{"n_layer": 25, "d_model": 384, "n_head": 3, "n_kv_head": 3, "head_dim": 64, "d_mlp": 1344, "vocab_size": 16384, "activation": "squared_relu", "norm": "rmsnorm", "norm_place": "pre", "norm_eps": 1e-06, "positions": "rope", "rope_base": 48000.0, "rope_fraction": 1.0, "qk_norm": true, "attn_scale": 0.164, "bias": "qkv", "tie_embeddings": false, "parallel_block": false, "extras": ["capped logits"], "init": "uniform", "init_std_qkv": 0.0196, "init_std_o": 0.0, "init_std_up": 0.0196, "init_std_down": 0.0, "optimizer": "muon_variant", "lr": 0.0216, "lr_mult_qkv": 0.5, "beta1": 0.9, "lr_head": 0.00715, "warmup_steps": 22, "schedule": "cos", "final_lr_fraction": 0.0, "batch_tokens": 131072, "seq_len": 512, "doc_mask": true, "train_tokens": 731800000, "steps": 5584, "dataset": "wikipedia_en"}
MLP neurons of a small language model. Each row is named by its layer, matrix (up: input weights) and neuron, and shows model dimensions 288-383. Each number is 50 + 15 x the weight over its row's rms, rounded and kept within 0 to 99.
After each neuron's rows, "fires on" lists the tokens most often at its 100 highest values on Wikipedia text that the model never trained on.

L6.up743:54 46 35 53 38 62 38 66 56 19 51 34 52 43 07 38 41 33 54 49 42 55 70 47 61 40 23 51 73 43 68 37 45 26 22 39 56 41 48 40 60 70 32 56 84 38 45 73 57 47 50 60 35 47 55 14 57 63 71 42 25 57 19 37 42 38 52 72 32 46 55 58 38 43 51 45 51 61 72 54 54 43 23 40 56 31 59 51 23 51 65 61 38 59 72 54
fires on: " of"

L15.up963:32 39 75 59 31 30 42 48 74 71 76 54 47 55 32 49 56 58 37 45 40 64 68 78 59 39 63 46 55 32 50 52 35 69 39 02 53 55 45 46 74 55 53 67 90 65 60 50 54 52 48 46 58 55 37 60 47 25 39 55 64 50 59 30 37 86 28 28 74 34 00 72 57 42 70 51 58 43 54 60 29 27 41 36 65 54 28 65 46 38 52 44 62 52 22 61
fires on: " ", "1", "-", "6"

L7.up1098:66 12 45 47 36 38 62 73 28 60 53 51 60 46 77 62 77 45 27 45 27 50 18 51 45 36 73 59 60 70 61 57 42 48 43 33 65 44 30 34 38 29 41 54 59 67 50 42 75 71 36 45 44 27 64 43 64 67 60 61 29 23 25 30 48 59 38 42 64 46 60 65 47 60 57 30 74 28 50 39 51 43 66 69 61 36 30 49 57 70 45 52 65 42 33 53
fires on: " one", " |", "-", " as", " three"

L15.up234:64 32 48 48 79 49 84 53 55 77 74 23 28 40 70 46 74 49 52 53 54 54 12 20 28 64 43 61 49 57 47 33 70 74 47 44 69 58 42 40 55 34 62 45 63 62 47 58 74 50 35 52 52 52 45 60 67 86 51 41 32 60 50 66 10 62 40 74 74 72 44 50 21 48 43 30 30 44 41 37 50 51 71 64 39 25 76 68 70 53 56 48 72 55 46 35
fires on: "-", " an"

L16.up346:69 52 39 39 31 26 48 24 43 54 33 64 43 77 46 60 41 47 76 31 66 41 60 65 40 44 53 33 81 50 40 39 76 65 44 21 14 46 61 63 62 20 52 63 58 45 64 40 49 42 55 67 75 50 43 42 62 37 55 79 44 62 54 42 49 42 69 72 28 61 54 61 52 45 63 38 65 44 62 58 65 68 61 63 39 74 68 23 82 47 60 43 38 43 37 65
fires on: " of", " for", "qu", " Gu", "u"

L7.up555:54 26 36 76 62 54 40 38 66 83 66 49 47 53 71 22 48 18 24 51 56 51 39 39 54 52 38 65 73 61 68 65 54 66 33 38 32 47 60 37 45 45 61 70 65 40 22 50 84 50 49 41 47 37 62 59 69 47 40 27 37 80 46 29 52 48 51 70 33 52 62 43 46 59 55 61 41 71 52 66 68 56 33 57 50 29 70 26 60 70 68 59 64 38 24 47
fires on: " a", " is", " of", " was"

L15.up269:58 53 39 35 56 29 56 56 50 50 56 36 29 58 61 76 49 81 22 31 51 38 56 49 92 50 46 56 42 56 65 54 92 43 47 35 44 49 66 39 34 52 58 46 27 70 45 56 40 47 52 56 71 68 75 35 39 69 50 61 61 47 56 64 66 52 54 41 20 52 69 31 34 48 39 43 40 20 71 49 75 40 44 56 48 34 47 58 45 36 40 02 51 47 33 22
fires on: " ", " P", " C", " st", "\n", " |"

L16.up1268:64 66 68 55 54 65 65 65 62 22 43 70 48 39 59 61 28 40 36 67 62 49 80 33 29 40 47 49 30 67 54 61 53 34 37 32 48 26 73 56 50 39 67 34 42 38 57 57 58 41 50 40 39 49 48 28 57 34 89 73 56 51 28 50 37 53 52 58 20 28 40 61 59 41 30 48 50 44 29 39 24 60 46 72 60 35 46 46 56 46 33 34 22 34 59 42
fires on: " under", "it", "at", " |"

L6.up970:53 48 24 34 52 13 85 33 51 60 65 52 52 53 08 47 40 70 62 55 62 58 85 52 65 43 18 60 57 63 56 55 32 42 81 55 50 40 39 48 41 42 61 45 77 45 38 61 62 76 33 43 71 50 66 60 58 57 53 41 33 43 48 53 42 66 38 49 14 53 40 64 39 56 43 65 20 72 75 55 24 52 32 21 57 59 65 25 54 31 56 64 44 51 19 81
fires on: "-", " of", ":", "ç", " Pep"

L16.up794:47 33 58 64 29 61 72 53 69 32 41 36 42 51 40 99 28 10 39 57 39 55 41 55 13 48 62 43 62 74 56 52 35 46 34 50 67 58 62 59 28 65 60 31 48 52 61 50 31 37 48 58 38 52 49 46 76 50 77 36 20 50 51 45 41 65 73 36 56 52 27 52 57 58 29 35 58 63 72 69 38 71 44 66 39 48 30 63 46 64 62 48 76 47 52 49
fires on: "\n", " to", " followed", " not", " be"

L11.up683:52 47 33 52 39 71 67 51 42 58 47 62 64 48 29 72 56 41 69 99 36 45 45 38 51 43 56 65 63 65 34 49 38 47 37 46 63 45 57 37 60 61 76 54 57 36 45 44 62 44 47 43 29 50 75 46 56 66 46 44 27 70 31 59 41 57 60 23 42 76 80 39 62 71 52 37 69 72 46 89 45 58 56 45 53 53 41 26 75 59 58 70 31 42 45 34
fires on: " (", " /", " |", ";"

L6.up1319:44 37 30 62 50 49 49 09 55 65 51 47 48 44 58 44 59 32 56 45 52 50 71 56 27 39 38 79 72 50 87 50 49 63 46 31 52 49 34 41 60 58 47 58 88 52 42 37 40 26 27 63 38 67 59 79 58 46 46 57 38 56 60 29 50 31 56 61 51 74 51 52 62 70 25 60 42 59 51 50 54 41 32 48 42 48 61 51 51 58 76 33 81 37 21 46
fires on: " is", " was", " a", "The", " an"

L11.up123:71 57 24 47 43 67 54 72 44 45 61 37 31 35 79 69 36 47 41 52 66 50 56 66 13 49 68 38 34 57 63 29 52 53 39 56 50 60 60 41 24 48 28 55 61 36 55 56 40 48 54 40 43 70 71 59 14 55 57 47 27 58 64 63 31 69 76 40 41 54 59 28 56 52 66 59 36 77 48 77 50 58 60 50 80 47 59 95 48 52 33 50 26 60 56 32
fires on: "\n"

L11.up1116:51 48 43 50 88 35 38 63 70 48 71 47 45 79 37 37 67 55 45 34 42 46 73 63 33 51 21 57 28 43 39 55 28 38 47 32 53 46 60 34 53 63 33 55 63 59 51 70 42 52 70 39 60 37 75 38 38 55 33 45 44 40 72 37 48 72 46 69 50 65 71 54 65 39 43 40 14 14 56 54 51 32 59 56 51 49 50 53 34 67 28 54 58 32 38 36
fires on: "2", "5", "1", " and", "9", "7"

L11.up1009:37 58 59 62 50 48 99 49 51 62 49 50 56 58 64 52 56 32 65 71 59 39 58 76 51 51 70 55 14 51 56 71 44 31 34 45 61 35 50 67 49 67 79 63 51 33 33 52 65 51 63 43 51 42 33 80 56 29 63 59 54 57 53 85 69 24 33 56 51 26 62 45 70 62 55 46 46 49 25 44 41 47 60 49 41 35 71 49 63 49 49 71 47 21 47 39
fires on: "j", "r", "it", "at", "l", "t"

L15.up615:35 34 48 66 53 57 53 56 40 30 55 74 71 58 44 66 54 42 30 40 65 52 41 50 52 39 65 54 58 47 66 57 21 43 45 59 32 51 67 62 77 42 46 43 75 49 40 71 39 62 50 71 59 62 45 58 41 70 58 58 43 00 27 60 39 69 78 42 18 31 36 54 45 41 46 25 39 58 46 60 45 65 38 64 48 60 70 30 67 56 29 53 46 38 44 27
fires on: "-", ":", " =", "G", " |"

L16.up767:53 68 69 38 55 60 70 27 35 59 25 38 66 30 68 47 69 30 38 48 40 70 65 62 57 33 43 28 48 50 65 42 39 60 75 66 49 41 70 47 50 37 47 24 42 69 54 32 63 70 55 53 59 72 85 40 48 55 41 82 53 65 16 61 57 63 37 55 55 80 36 64 52 57 58 46 67 60 66 34 75 46 48 27 33 62 73 39 52 55 52 47 34 32 49 59
fires on: " one", " \"", " Bishop"

L16.up34:26 44 58 47 44 57 45 68 31 49 63 56 80 75 16 63 58 43 44 52 70 29 59 69 44 25 18 55 30 30 37 44 58 52 47 33 50 38 54 47 62 37 59 67 69 55 60 69 66 27 70 62 47 50 81 31 40 67 65 53 53 45 57 40 43 35 51 58 52 28 74 24 58 36 37 30 59 13 57 72 38 47 42 81 45 56 42 36 41 44 55 51 41 71 80 44
fires on: " |", " A", "6", "5", "7"

L6.up1211:33 77 39 70 74 57 69 65 65 49 42 57 69 61 51 51 64 74 47 01 57 43 73 51 64 16 50 32 50 47 56 64 52 58 37 43 25 58 80 40 79 29 51 59 41 44 63 72 49 41 41 92 77 32 44 51 55 61 57 30 44 31 68 46 69 52 61 53 39 50 28 49 41 57 34 48 34 61 46 56 46 41 58 48 38 67 32 59 58 96 42 50 59 50 26 45
fires on: ":", " of", " to", " with", " by", " |"

L7.up392:44 42 35 73 59 70 44 53 39 39 53 37 45 55 48 50 76 52 53 49 41 49 24 34 50 56 45 77 43 63 64 43 30 51 71 42 53 41 38 60 58 51 50 80 81 44 62 57 36 53 49 58 61 51 90 49 43 60 79 80 67 16 49 19 42 59 34 58 63 51 44 64 51 35 47 28 45 55 38 63 71 78 16 29 24 62 62 55 53 41 20 29 32 42 48 53
fires on: "-"

L16.up851:38 59 65 36 51 40 48 53 95 58 43 35 62 53 50 56 50 49 58 53 53 33 36 38 71 38 65 30 58 66 58 47 78 30 42 50 40 63 41 45 77 73 66 44 33 38 59 60 66 40 52 53 19 26 39 50 44 26 57 51 80 72 49 47 58 65 58 38 62 55 42 39 53 58 47 51 50 38 45 64 33 50 57 35 72 51 62 47 51 31 38 56 70 23 37 37
fires on: " and", ",", " York"

L15.up481:45 23 68 31 46 53 74 80 63 53 45 43 62 67 44 57 38 42 74 29 61 49 73 39 54 75 44 40 59 36 53 40 62 50 30 62 70 73 56 37 73 72 40 49 70 71 43 68 91 36 77 70 61 30 25 44 00 48 28 66 60 46 59 22 52 54 61 29 61 62 60 42 64 48 64 76 74 55 52 41 49 46 50 58 56 61 85 47 53 39 58 53 70 18 51 38
fires on: " and", ",", " most", " more", " or"

L16.up696:71 50 42 26 39 59 36 52 25 51 33 87 76 32 48 69 29 58 39 46 60 66 72 44 47 38 33 23 59 39 72 48 52 35 50 89 58 57 55 46 54 29 36 79 39 61 26 07 49 43 55 65 38 66 51 59 75 27 22 87 34 43 45 49 53 57 32 44 33 52 17 18 53 52 44 68 40 47 67 43 61 20 42 58 58 52 58 54 49 49 56 54 64 43 27 61
fires on: " \"", " the", "'", " top", " over"

L15.up520:57 35 31 10 59 53 64 46 49 67 48 47 51 25 38 43 49 64 60 29 36 52 30 31 44 50 57 70 26 42 70 48 63 36 50 55 48 64 40 61 49 57 55 51 84 65 45 55 62 65 59 80 69 58 41 56 60 64 71 40 29 42 64 51 54 51 58 61 52 53 33 44 50 47 47 48 48 41 48 68 36 47 18 53 61 72 42 39 67 49 56 62 50 52 24 57
fires on: "-", "–"

L7.up93:29 73 18 65 58 43 37 54 65 52 46 36 68 69 53 65 81 46 64 59 37 37 48 68 78 42 43 57 36 35 47 52 44 40 91 46 55 43 33 61 42 31 68 64 93 53 82 38 61 53 48 55 72 58 84 80 65 54 50 66 32 32 72 53 77 60 32 36 68 61 55 65 37 19 20 33 42 29 60 24 58 40 46 46 53 35 31 30 32 79 29 29 41 33 32 52
fires on: ":", "-", " Sc", " including", "sc", " listed"

L15.up413:46 47 15 54 47 52 58 58 51 36 55 31 74 34 39 39 30 29 65 64 32 49 64 76 08 43 64 36 43 87 39 53 41 48 24 24 45 35 51 58 46 56 50 47 34 44 46 58 63 28 38 66 41 84 54 31 56 61 61 52 30 58 36 66 45 52 79 60 59 55 30 80 66 68 65 41 66 60 52 60 59 49 53 59 79 48 42 79 70 54 51 39 48 64 40 71
fires on: "\n"

L6.up1163:49 38 60 64 34 41 90 45 31 63 39 62 34 63 13 75 61 53 58 54 64 57 40 57 48 65 65 51 61 42 44 35 41 26 73 71 57 62 38 53 49 53 58 33 37 30 54 62 65 31 50 58 82 64 58 45 62 46 41 28 31 45 49 40 37 55 37 51 41 63 00 55 28 53 31 65 49 41 83 47 88 79 42 72 49 75 74 42 44 48 13 44 49 58 50 48
fires on: " ", "-", "2", "0", "1"

L15.up1277:49 42 58 31 52 63 36 52 65 69 65 52 49 50 43 53 14 67 30 54 78 50 59 44 51 32 45 41 65 65 65 38 45 63 18 68 65 63 49 67 55 53 61 52 15 53 66 50 52 59 72 33 59 19 38 63 55 38 18 20 53 42 42 79 73 70 66 51 59 30 32 68 61 61 74 78 66 56 63 67 28 43 43 57 63 65 53 64 41 37 48 69 46 37 33 50
fires on: " of", " and", " more", ",", "r", " much"

L16.up711:49 40 55 39 70 33 48 53 48 41 40 67 52 71 13 31 24 46 37 59 38 54 35 44 87 47 57 56 68 61 38 33 46 29 62 31 71 24 57 43 52 55 10 44 54 77 75 23 58 45 38 70 59 59 48 65 59 36 42 27 42 56 65 66 88 39 52 42 36 51 18 54 29 57 28 76 62 52 71 69 75 43 32 64 39 37 55 65 28 51 60 52 44 31 30 30
fires on: "1", " the", " to", " of", " ", "2"

L6.up1164:45 37 61 67 37 47 78 43 70 42 55 54 66 49 27 55 75 41 81 80 45 49 74 37 61 50 34 82 61 49 87 43 59 27 55 31 23 57 32 36 81 56 50 74 66 41 78 53 21 66 72 31 55 47 91 27 59 46 26 43 52 37 61 41 38 57 53 43 59 56 50 52 46 72 49 68 59 72 69 41 49 36 47 61 50 59 27 32 47 49 69 60 37 82 54 44
fires on: "born", " –", "On", " on", ":", "International"

L6.up727:66 34 41 69 45 43 32 26 38 40 47 57 58 44 79 46 21 24 37 80 39 50 43 47 49 44 63 76 50 77 54 43 47 45 57 39 33 46 20 25 55 43 23 59 31 57 21 48 45 42 55 56 20 52 77 33 40 74 41 85 51 28 64 50 38 44 49 32 57 41 46 53 34 68 58 58 49 70 57 71 47 42 56 78 75 48 61 66 62 71 40 07 40 58 56 77
fires on: " |", "\n"

L16.up398:46 45 63 44 37 65 84 35 30 50 70 56 30 68 54 37 60 54 38 30 62 31 66 59 48 53 60 50 59 44 51 35 74 35 66 44 49 32 50 64 66 65 35 69 00 57 59 65 77 48 56 77 72 54 36 41 54 78 25 34 15 44 57 70 18 61 42 66 60 33 40 46 54 55 42 79 56 41 46 58 45 51 26 55 84 47 70 53 47 43 79 40 39 47 34 66
fires on: "-", "s", " in", "'", " |", ":"

L16.up455:48 41 34 45 53 36 43 54 75 82 61 46 47 47 49 46 52 47 36 69 42 50 34 46 79 38 56 57 66 80 57 49 58 24 51 59 69 61 46 33 65 57 41 38 20 43 89 56 41 40 46 48 57 54 49 52 41 49 33 50 58 56 40 59 74 48 36 23 45 20 48 59 19 44 43 42 48 45 50 72 36 55 62 42 51 42 57 67 63 56 37 56 50 28 37 65
fires on: "'", "s", " The", " of", " in", " the"

L15.up238:36 27 57 22 69 60 74 62 79 63 50 37 30 42 53 33 49 71 50 56 52 50 61 55 27 49 65 51 19 36 61 31 53 40 52 35 65 45 45 66 35 52 58 48 45 63 35 50 38 61 20 58 40 63 51 43 45 33 37 59 47 50 45 62 38 65 49 75 43 52 61 37 32 36 55 63 50 24 74 40 48 50 30 37 40 64 30 57 55 47 78 48 35 45 28 51
fires on: "-", "E", "F", "é"

L6.up499:49 64 35 45 70 48 63 42 47 75 55 58 35 67 58 73 77 76 69 62 54 70 37 47 19 76 49 53 38 44 67 34 50 51 69 38 70 68 38 58 63 57 67 43 60 32 53 44 51 27 43 66 22 61 42 51 73 45 47 52 47 65 65 70 55 65 53 73 70 31 63 53 68 58 42 25 29 34 58 61 70 67 67 47 47 42 55 40 49 46 25 60 90 40 61 33
fires on: " un", " they", " th", "un", " They", "-"

L7.up975:40 44 53 44 71 56 67 60 48 38 57 62 61 55 58 50 46 49 47 53 67 56 58 38 00 34 41 35 31 44 46 30 42 42 29 49 48 61 66 47 34 50 58 39 33 56 24 24 70 41 40 60 55 35 42 28 42 64 32 46 50 71 84 21 54 42 64 25 18 56 33 50 48 52 40 14 48 35 71 47 69 52 41 82 62 37 49 59 42 64 61 46 69 22 43 60
fires on: "en", " (", "el", "l", " |", "id"

L11.up137:53 35 51 50 25 57 28 50 57 59 34 61 27 55 00 47 70 39 47 43 36 46 51 36 69 52 42 54 49 58 61 36 27 55 32 42 81 26 52 39 53 39 02 61 51 46 67 59 61 46 44 70 94 34 42 23 31 49 36 64 63 59 15 44 54 68 84 34 57 63 51 62 47 65 44 47 55 50 49 61 56 44 44 63 46 53 42 37 42 46 68 34 48 59 50 20
fires on: " ", "1", "9", "0", " ("

L15.up143:47 38 62 49 69 55 53 35 40 22 78 40 54 23 61 63 43 37 51 53 48 60 76 52 51 42 60 22 54 65 19 36 51 25 60 41 57 50 49 65 39 39 27 63 82 59 62 62 68 85 48 65 39 41 44 23 45 34 46 47 42 56 51 63 54 34 57 47 72 41 58 51 52 38 75 53 51 66 75 41 58 28 59 66 41 51 60 72 53 42 40 63 57 05 31 50
fires on: " to", " from"

L16.up77:36 78 55 61 72 54 36 76 39 66 56 32 58 54 64 40 25 51 60 26 45 38 66 46 21 57 32 23 33 39 51 42 46 51 73 32 49 58 65 44 70 42 65 41 68 59 68 66 66 43 66 66 99 54 48 43 45 45 37 35 46 28 49 53 57 42 62 38 33 48 34 63 50 43 43 39 39 38 63 65 48 40 44 66 44 36 46 47 70 82 56 44 36 57 15 46
fires on: ",", " ", ";", " |", ":"

L7.up666:48 61 52 55 53 24 41 26 64 19 36 26 55 41 76 53 57 43 75 53 56 42 26 49 57 49 37 30 57 32 52 38 44 36 45 64 33 54 51 47 35 18 40 59 56 24 54 58 41 73 65 49 40 42 67 50 55 58 50 58 47 53 77 42 49 38 75 75 57 46 67 31 45 28 62 49 58 53 56 44 52 56 51 57 45 50 76 64 16 61 44 46 45 00 37 60
fires on: " from", " to", " high", " extended", " Trans", " Early"

L16.up517:64 16 12 67 35 68 62 67 56 60 60 59 49 32 47 58 68 70 62 55 46 62 16 55 64 72 52 55 48 72 49 45 76 53 09 25 55 58 48 58 62 65 40 31 68 78 68 53 60 44 26 59 49 40 51 47 30 56 59 60 44 54 61 78 49 38 38 63 59 27 49 55 50 42 30 47 61 37 37 33 34 58 69 42 63 29 39 30 46 78 59 69 53 33 42 56
fires on: " Sh", " sh", "-", "h", " Sch"

L16.up710:84 40 49 69 23 40 57 62 54 59 62 48 51 44 39 77 78 45 63 48 57 34 38 43 39 35 26 46 45 49 37 48 51 43 61 44 48 38 42 42 41 15 59 34 60 67 81 42 60 53 90 38 44 50 38 55 28 58 72 62 39 51 39 56 48 74 56 16 53 34 71 28 56 41 89 43 49 46 60 70 35 36 43 25 54 61 35 42 58 71 50 43 40 56 76 28
fires on: " as", "\n", " |", " As", " A", " Z"

L15.up1137:50 22 53 31 40 41 33 05 60 48 51 25 51 40 58 27 42 42 43 36 99 29 61 65 53 48 40 71 40 31 86 47 37 64 44 54 29 54 44 22 53 42 59 38 32 43 52 47 38 33 58 43 90 51 71 34 61 59 44 52 65 46 28 40 45 55 55 66 35 51 69 42 51 54 47 43 65 71 43 91 19 73 46 43 47 61 33 52 34 50 75 38 51 09 49 71
fires on: " is", " ", "0", "2", " has", " are"

L16.up825:39 31 24 51 34 68 73 37 36 38 51 57 61 70 28 31 49 59 23 41 48 75 39 55 44 44 37 34 46 42 64 41 61 27 49 65 56 59 43 56 56 36 78 34 26 69 63 49 46 45 45 56 51 33 50 32 46 63 66 73 61 79 61 75 73 45 63 69 49 63 32 79 54 55 32 47 54 65 33 54 65 67 38 69 41 58 42 40 67 61 76 47 78 41 36 48
fires on: "-", " as", "'", "form"

L11.up248:44 38 41 33 60 35 41 50 52 41 42 41 56 70 26 60 23 23 42 63 61 61 50 53 33 47 58 39 22 26 63 31 64 81 48 60 36 62 53 48 48 56 88 65 68 60 26 69 48 53 36 31 45 62 58 13 43 43 52 46 27 47 33 40 62 17 48 54 41 60 54 66 65 44 38 54 51 44 72 75 65 68 41 92 28 62 48 49 54 45 65 63 48 18 49 50
fires on: " ", " (", " bl", "ros", " |"

L11.up152:51 68 50 80 71 33 24 34 44 55 50 41 75 63 60 70 76 38 51 41 53 48 19 43 67 44 70 43 29 42 93 38 33 56 47 67 55 30 66 67 50 60 36 64 53 28 51 62 59 96 44 61 47 37 80 18 31 56 55 56 55 17 61 24 29 73 37 58 36 53 29 62 60 36 36 38 50 71 46 91 65 60 21 68 57 43 48 59 45 67 62 54 18 34 63 41
fires on: "-", " found", " Rec", " recept"

L7.up1117:54 72 29 65 64 63 37 66 41 59 38 49 30 61 46 61 74 52 47 51 49 45 52 42 55 30 41 39 50 70 48 39 59 48 40 47 50 52 67 84 72 84 63 67 28 54 49 39 75 49 50 32 73 17 65 41 53 31 52 57 52 60 78 35 57 60 41 59 43 56 68 69 66 58 53 48 61 28 46 17 51 48 48 41 65 59 45 48 31 50 57 54 34 13 50 32
fires on: " of", " for", "-", "ro"

L15.up840:65 54 38 21 79 29 42 37 37 61 37 42 34 38 44 61 86 71 58 41 43 66 55 36 59 40 51 11 05 31 33 52 46 47 72 48 58 67 55 69 88 47 42 32 47 38 39 65 52 40 40 65 80 61 74 19 46 45 41 48 43 39 59 45 65 55 72 45 31 65 47 68 30 39 29 57 57 54 63 47 44 55 34 36 56 18 40 27 64 50 41 47 42 36 12 63
fires on: " and", ",", ";", " rec", "p"

L7.up1197:67 62 24 46 38 51 45 42 40 61 50 69 48 51 75 49 69 63 37 42 41 25 39 81 59 42 39 24 48 71 52 37 88 17 39 40 24 60 81 49 58 65 80 48 64 52 48 46 42 48 61 47 70 20 54 19 57 50 59 53 57 66 55 45 42 46 49 49 43 42 30 13 58 39 53 36 63 53 66 45 46 58 44 60 65 51 48 54 55 55 29 41 40 52 51 56
fires on: " of", " for", " ", " |", "ro"

L6.up313:25 45 51 19 55 46 43 65 36 60 55 44 55 37 54 50 63 50 65 48 56 57 35 42 56 40 63 18 26 51 41 35 46 41 62 46 40 48 28 49 34 59 39 56 58 25 32 64 42 37 32 55 69 54 61 46 43 72 58 37 49 39 57 46 54 42 50 55 58 57 59 61 44 17 37 38 45 43 54 69 72 40 47 76 34 60 56 55 54 50 38 52 45 34 46 43
fires on: " to", " with"

L11.up211:40 16 51 46 73 61 62 66 45 76 61 53 47 60 71 60 81 29 71 56 38 66 28 57 25 33 43 74 67 38 47 29 53 32 43 60 52 41 50 69 56 56 50 22 46 44 37 73 58 55 34 69 41 74 68 76 58 39 40 38 59 45 69 53 53 28 65 56 46 59 14 24 65 62 51 50 43 53 16 60 36 48 55 70 67 53 54 60 66 33 40 44 70 49 37 36
fires on: " =", " a", " an", " A"

L16.up1277:53 30 41 59 35 33 99 30 58 54 42 50 56 60 47 38 37 58 72 46 98 56 39 72 43 37 76 42 45 24 70 41 51 56 51 36 37 56 34 56 77 45 40 47 40 53 51 53 39 37 54 50 93 64 61 31 58 41 30 45 35 57 52 47 48 58 61 42 46 39 08 55 52 34 35 39 68 33 79 44 40 45 31 39 52 71 46 52 62 38 60 38 36 47 17 42
fires on: " ", " |"

L6.up10:51 43 35 52 48 59 48 36 49 58 53 35 58 34 49 36 40 67 93 58 41 65 42 69 48 60 73 49 31 69 69 38 48 35 73 45 37 60 19 42 53 49 66 70 69 35 39 39 67 59 56 47 55 37 47 48 55 59 66 51 46 57 53 43 17 71 50 57 47 49 48 80 55 30 34 32 56 75 50 73 55 64 61 39 60 78 40 22 62 36 20 21 65 61 55 53
fires on: "-", " against", "',", "′", " On"

L7.up374:53 58 48 54 69 48 54 47 37 52 74 35 67 63 73 58 34 80 60 65 48 55 42 39 51 37 51 16 26 30 44 53 41 07 39 67 40 58 32 44 52 56 28 64 80 52 61 63 36 29 48 37 46 47 42 58 56 51 41 48 57 54 57 53 36 14 65 38 61 42 51 52 37 03 40 36 29 70 49 41 59 51 37 81 41 37 66 51 57 73 37 63 35 06 27 36
fires on: " to", ":"

L6.up237:75 53 34 73 37 39 58 64 64 61 39 53 53 61 21 77 70 15 26 50 35 59 49 49 63 50 58 10 50 56 51 42 52 19 36 62 54 43 40 54 26 22 68 45 29 50 45 37 70 59 30 35 33 32 61 38 64 62 35 47 58 48 42 71 49 53 55 90 53 62 56 67 57 36 50 60 52 60 66 62 50 30 47 73 60 84 60 37 57 46 50 45 71 59 69 58
fires on: " as", " of", " a"

L15.up1115:48 46 26 47 50 59 50 72 45 63 56 40 44 48 53 57 45 00 32 42 28 32 64 48 52 69 66 35 44 59 51 62 52 37 52 59 62 46 31 42 22 33 57 68 28 59 41 48 33 54 40 28 78 70 58 38 57 44 73 25 67 00 54 39 34 68 44 47 78 57 33 45 73 37 42 44 44 45 68 43 47 28 51 88 44 64 60 58 37 62 32 66 49 32 60 54
fires on: " the", " –", " -", " as", ":", " —"

L11.up165:43 43 26 41 41 55 70 46 58 47 48 34 65 36 72 96 54 78 36 36 36 54 40 65 55 60 57 52 29 68 84 41 57 82 39 58 64 80 63 93 41 70 35 31 63 71 83 50 81 55 28 69 67 61 40 59 59 49 48 62 39 53 73 40 45 47 54 78 79 47 42 55 08 57 46 54 44 55 35 54 49 58 31 51 54 42 43 40 59 63 71 79 39 06 54 70
fires on: "|", "-"

L16.up1190:42 48 36 62 70 63 60 63 30 73 38 55 96 56 38 35 80 70 41 57 26 58 27 41 57 46 49 49 52 58 59 41 46 54 49 31 63 49 49 68 70 56 75 64 43 39 53 24 78 44 39 64 64 43 66 53 35 45 50 34 50 39 59 31 51 44 54 52 21 39 65 40 40 40 43 24 37 54 41 58 74 72 21 65 55 45 32 62 26 87 20 14 53 54 42 55
fires on: " |", ",", "-", " (", ";"

L7.up336:67 43 52 50 44 69 63 81 39 36 62 55 38 43 33 70 42 13 50 43 41 64 59 80 55 51 31 44 70 34 68 40 46 36 40 41 38 62 52 34 26 66 62 28 63 66 55 48 61 67 44 78 69 57 97 42 44 60 50 46 44 78 43 60 48 31 34 78 51 59 34 43 62 55 53 67 59 44 58 79 51 50 64 38 32 59 80 28 45 44 62 46 55 65 32 31
fires on: " from", " of", " into", " left", " leave"